MLP neurons of a small language model. Each row is named by its layer, matrix (up: input weights) and neuron, and shows model dimensions 64-191. Each number is 500 + 25 x the weight over its row's rms, rounded and kept within 0 to 999. Numbers have three digits each.
After each neuron's rows, "fires after" lists the tokens most often just before its 100 highest values on Wikipedia text that the model never trained on.

L7.up148:526461497544490496476532499493509507528473499490504507514511499509419481500466517507529505457508483485500496515534533521505489503465500492495499548547522442476491492536485557489483492530458533486517471528469474544534489492486507505533518516530523532497491483539503496507470507490525444465521498506478483491495502476468492478520498490523528509522450520501451489495509494483496524485517
fires after: "–", "2", "1", "\n"

L3.up891:501492524517522497488536512495517521474509466499541475471511484506502562493493484530499487453492553477523516512454519498509472493487506518510519489487491474514495469492493508483502512496493500552494502498497505474491528478471512509495488430482488469518494478503552534498520501475537442481482496447505545501434458494516502484500486523541510472523511509501505494550497479505488531523494
fires after: " in", " In", ", in", "ed in", " in the", " all"

L3.up1079:511525510533520476488535439508523475500467522481510472505528498449490448485513489486458484491493437522531443480496512549497485485515531528523522468459493516491513488480509485500497491527501473520506548528474499512514504511525509508524491491531512497484513499491479501526491471505496511451521487516521508511499539503530528530541523510506457490492490494536542498506493472497487547530471
fires after: "1", " in ", " since ", "ed in "

L3.up1582:473491495514519494514460479489499529503511470493503504516503504482457506481533478499471491484542496488521500467523536525501453490497496454547434533511517513520448499483552548498469481529449483485532502485473494502467568483463490507526540476477500487521484472502537504490502515521531493490495461573510537528488536521504439506467467493544514474541514523507499496463453500542485545476485
fires after: "–", "\n", "6", "3", "\n\n"

L5.up639:513482473494512450485566465469512531524540520503503502486462505499520503497512516475490503477511469516526517489480545532493502538539495505526493526493556454516526517500466499477528465494535508503469469514521587486492520508523527483488471511529481473473475486475549515547508531477506463498459505522476495497530456502502493478484576504488486468518477472519509485505502482494478501512494
fires after: "–", ",", " | ", ".", " | +", " | −"

L7.up1669:511496500523483518476502519522519478506488493484506444496486474489463500506535481479486528504507462511535488497481458491508467505529496492517478521523489537520456486511493525544472487545514516533528496506516564529486476557545511493503517520508517508498484516510511500556504516497471485477519518524504493512541516510480483549498426425477503556514565500518494470476545466496504509469484
fires after: "1", " Y", " in the US"

L5.up1550:450518470499554541505508498521524519496505477514501503496509460554454532508500508533469511506490490472476520494480501581463443513485490478482528517523501472538496468469492521490520494486470487493491506486450540522514517496471500509497484455524515505485512465487500586464483472487468472507488439500502497474484494517506525508481460490510458504461513551544456471478493453494467519524498
fires after: "),", "1", " (born ", ", ", "a,"

L3.up1652:509503471501486454466453482493527526517562501503455537487522511479555434522478481531463498498543513509504507445487511542496491491507503499519477545485500455497494484509509492480452501462526527479505425496501493491472519459502496508497507499544456481453525495530506436496496478482465506532488504524484468547502507469485488543523506502467528504539527516531502511503495522510533509499482
fires after: " V", " v", " L", " d"

L3.up787:529497504473497516499540506540457486519538495531527470524498471484491522499464481496511519488525456525466546508467533459475513493480488528495486477501494491504511484480533498531525509494525502562496494530505484499487504524544486556443560510483532519455529451495486508509494464554535470471511473487543535479544457527483503500496510488492503493433505520527507503496477515487493480499470
fires after: ".", " t", " T", ": T", " hy", " | T"

L7.up1314:483505504515500514492517490474504498516537462504455497517467496484521512511506464485479512540512536530526507447485485489478457500472506541519505490508500468503457512469530467462504494522498501494492507501544529494473510506478483503496444487498568525522517525529487545499523556491464505471538474469479528488510508481515500484506518459515466468555490543481454488503535498463485553500447
fires after: ".", "–"

L5.up1801:491474529477502483512513476506510480444517496509511493509488517518445511541461481468479502485469454473437530499453518513507524500489503481511491547462467521502559486499526474462503541532516508476519496454530488540512475527540483487451486502502550488523525476464556504481506487493501495492510441565496494457530473519511437535489475532469510501456479497479512500450449480506501504519483
fires after: " T", "- T", " t", " is", "| T", " | T"

L3.up1627:492501459483479470501502501551462485536549514527519494526529472479489497498489496542472534488500516530481517457518500482503513501486492497517488520442504497503485468489517510488547488513472488506509492492538504478484521493488457507500482504484483506500502500470524463492558500485507495494496494452539526514498547486434510510518486513523486495504523487538519495513472517524534554521482
fires after: " V", " R", " v", " r", " | V", " N"

L7.up618:515494502494489498506517479525527489509501433524510481515527506527465497512516482477491522538521517507524476487489447521513476509455493478486479494483460514531522481504513470504498545514500500481512516484546494509441487536509470489479481478486492487492475510500463519517502500497498498527531479515534523462560521480479490492504537498495511486526477522474485501500532501517504553498445
fires after: "\n\n", "\n", "–"

L7.up781:501478523486501552520489513498526475546470504529555454449428556490478529495513521530498531556456490512523462469516518505520516470458468512489530509517494465529509504521514490466502521520481526537486532517511490476515499493496538538532493492502519517444527515518520487456496494545518490480484471525499509476498562513487551442477473466509490503505527471496503474496492466480474503479509
fires after: ",", "1", "2", "0", " | ."

L7.up1759:529473519457508477522514495496482505517515492503472467526473522504480485479508482460498533449534501517508523477424521471510502503534530473495558521511497496486520492525503510514550487471571472536544476547519493535471479479526501520486514485484464505531453527489480521544499459470522454511492493465505488497483461522491508474518491509540511506501505481479520538542476490502518475441500
fires after: "| ", "\n", " (", ", ", "-", "s, and "

L3.up70:490560533531533516503529508462531453522511441514565528481487503531502523495487543481454518528511491462502462489491474517459498477518469514507494508472499497480497478477493458501504492508497488485468499455531545517578514511518530527483460464443474468493552478523494479533505499477479486484491477471533488494497535486484491464510488535494480512473499571516542479503502496530528493476476
fires after: " D", " d", " St", " st"

L5.up1690:468528485556499493514521480482507516510510514515494492509495494490470548486488546516504509483512499527495464494474501480507457504464521513507514456526546553493521501483511494516492486492499510491560514506502558520532483500510523507468474500509496496497510467544525549478518476508496481517504467507504536539520501499477513457480534475545485512489503501520450484477495483499536512477456
fires after: "===", "==", "-", "–", "===="

L3.up1910:525519571486500495542500508453457488515499465493502570516518520506448455511509502479487513461484498503541529535512498515489517469486555513493494462530520424515514505534547522487476511509506459530499502507439465482517479508498486521443529507494518500523519521515523551515520495515533475500499481484454529523465493511515505445559469455491495544494510447493511490493504496510511509554531
fires after: " | ", "–", "0", ".", "1", "5"

L7.up386:517531510514487518504478468536536514496549514452462497511494543515525492494492494470503499496471454492453507512550491470504529489508505462517528476502505505457489516468491490475480471491532490490489527541513487511521467503540498512478503523473507503499473487540467517498509436517527500501469460523466483575511485507474507483523496490461510538473514482512503493563503461502479483469483
fires after: "| ", "\n", " |", "6", "9"

L5.up581:490468519478527504524482500466468544530525569497535472469486447492509539525480508564530515526497485490521496468438496498509520496535494542473524488475531472512441485484504504496499503466473507539520477519543453500531501491519486483539538501517490516543520525463521525477520496541533514519510467491489472511506483509520528504490463510495506486496480507483529515457515502494473489460496
fires after: "-", " al", "i-"

L7.up47:507506502483534506449490485534523483491522459506462477515484513488498483502476511462516500506474507474484519458524499478539508497504547536478545506487543496482517541498483518492494476539497503472512495516503498533457528483531552487487487502481479514475438529491479480489528530525474465471503494490494503543525541549520532479544510527513478507489474472488527514526499527483514469479485
fires after: "On ", " on ", " On ", "| Mean", ", on "

L7.up425:513471555510516491472550508499480487496549422498538524520494509536494493495484503494526474468454487483491484514454468452484465468478538494515560463484456477512471488510531489506505510493500505475519529510482508482500540517540522493470523487480523507500492468534491500519478499492519562465521523475547523477515501506536493544479512447503528458501546508526532479437487472475514540519507
fires after: ".", "–", " B", "en", "th"

L5.up1385:498503497504489452475478470523480512504475447496506485514459459500484493502521509507566531510513519495525525517509466506518483519504507525519489500524490537493521488501501480489489468525536522532509486534507548476504502446525525487542505495519514454484501497506522483487489517494498520493488498514532513513507573538504475431521536482515480521474490542497488538472505553436553484524492
fires after: "| ", "2", "-"

L7.up1050:508483568486512501464535530524478518481486477491487448491488498508493440479444497507485502499493468514493516492510479478489499532496487458489467443507508489507430533480539474517472493543511503519530485539483538486455491496478515485534505521491524532479478544480493504485503478517469456501548510511508580501525533510454510466511529506529525486506488549482480535454504501514520522458535
fires after: " on the", "| ", ".", " age of ", " of the", "\n\n"

L5.up858:516468518506538532470523485512500483479539492455488506484497468489496516525472523463517450482453516470453519523499503478485445519513486493499518509532516467482468511519507554485522477478455495491476491527491491507499516504520493481517483514516465485485533508460508497497500495512517521508534447501530492518507530477485513531467551489509445515500435431490497497522466523480450492487539
fires after: "–", ",", " to ", "-", ":", "."

L3.up1087:487517496477488524464522503514484546468485558544528453504520498490518547494542528505457490507464504506535522451473501462490501473459490500481487522501517502529506482442487480496512498534484502467497506497489499521520485497520502497496447520496535529477539514556464448537518496531492511560478490480480480534483509533528513488466528494478522493493528519542478510485474496486516469504467
fires after: " D", " | D", "D", " d", ", D", "G"

L7.up1412:535478508490494454454522506501489518490469471480528503488523482487439510487533484479508514513527514540502460476486522535491487507475456484494502540450520479468471465483458538474454490552456526530467520529475498533513525487533488473540487488528544516529500516468494478469475516500483489471518465529543490528464483495462483487564508488505468514502535498513437476531512500492496535517474
fires after: "1", "2", " Trans", " Ab"

L7.up1193:475517491545510501500482515543514508521496475532504471515528516518476469445527492468529479546469498483530518519423521516493500442442513510528496548471537491543499462555499541484544500530516522473519489521498466531508536499536501502506507513483475477522472530498557489446482533481529462452479489505464527504512468495475513494493481497498476501546540494472472497467493515509474511464498
fires after: "1", "0", "2", "% had", " living"

L5.up813:454478540459481474506445527487447531501504493518536504493511483506528490570484491506436523511510497518499528487534526442511517457496488470503467504525489495499471480497528538496460525446509485500489504538479483498479503541525481444454500526537536520492493462509482515493533545498481511469489492545492540489522496519551491497523519510513507509572496519503488528497487505493460477487552
fires after: "\n\n", "\n", ".", " The", " /"

L3.up128:491539500517567508476490517557489502471515465528528489473527488479511493477538509559484534480461551516527530505463520454485521487499475509523465515506506518495501501483517513496540476503500509480528527509487498512503475466536519440524486503458459526498535515493504479484495504464494490472518469452473491467500482544493480480517496505519467479491516521527547486497436493477533484468487
fires after: " D", " | D", " d", "D", ", D", "- D"

L3.up847:491473526543507509474483526511549502511500473468599486493497469506473466511523525484472512496487518521506540502488450482529442520464492496524490459515513506519530490481466504491512489534500546519478479551483499499509538527495492498492535497522513480478497495512518505500488531470572520461466478503498496489499507507485496503556479507530521525502504505494550492508516486515456512511487
fires after: "1", "2", "3", " of any"

L3.up564:458557460532506496463481453455500502480462549520445489468457475524537539511495506477508536484523498501507458536480507510497473494441471525484533508444538467482516480481494518531522495512481513490492529515517522496512526507466539510520472472488511529473509455543461450476513487526513486551563501491496501513573513500527514466494518475526504490499529493524490493502508516526472510468467
fires after: "–", "-", ".", " under-"

L5.up43:509480521476554496501470518468516498522480498527559515516497527493522537531532512512485516497451484520529491527489524484477473445462480475452499552486495504535521522483567505474480530477536522512489504480484504492497512520513508514467503450495503494464482472521511510450485507514529451498500481508459499470484467489496489480509456500437517512511473479522500522519530489488467558548461
fires after: "7", "6", "4", "0", "1", "5"

L3.up651:495493489474525500508524535523460462504502510502484452504507532495498492499489519504483450476518490529483512488498491539487506450502477469530496510470564474470509467501547487498524482478494519551504491475541500503486503511536510495492489488487518499469508528483497480496521534483476505496507486490473496517481482480503514477477483470497509452476484478509507513503511550494474437512523
fires after: " | ", " m", " |", "0", " | −"

L7.up1135:483497456508525483478466437496531496499485515476508501504510506490478479548469509507460519506526531513512490519476502502519490501489523478479519496526494480460452527505516498473451473465492536492509539547468518524480511543491514492519490516510481512492538504515547499459516485507465513509474491507485474491519526497502505453510486514541508515544511482520449489463533541457530539525516
fires after: " The", ".", " of the", "The", ", the", " the"

L3.up975:503476493494505474499502467531521558518540495488473497451498504469487534482535515492501527519482490485484508488503514469518489505512497519451493534515496502525543515513480517532497498495528475492532472503495473519509500480514525503508471508473508524474470476498511510483476517506539508512478498493501545463471523535476490452511461521533496473528496479532504534461511508454571493532492
fires after: "1", "2", "| ", " |"

L5.up570:459475474530507485523504485535481475480487438503538464473545492498446490510500512519461480479504466510454514507519532501504471490490552491517532501526508495525512474508499566474519512509474533462514484469480522501509529487473466499513455543540495463480491517465534473497518522520471468458528496475495497527499509496472522507493458563515486481475510514468512500532488524556545514513506
fires after: "2", "1", " in", " In"

L3.up206:478532462529528541470522519494501522535492491517494530508502477515486520485504489515516489543499476524513470497495489509512482509519487476477503451493508509525450528490482502509494483473479484525547514540499497562484492507455492525558535497521497512515460520497479490511487489568517461531495516495535546503507536539530524462536445527492463486513532503544454490449492473488472511537492
fires after: "1", " (born "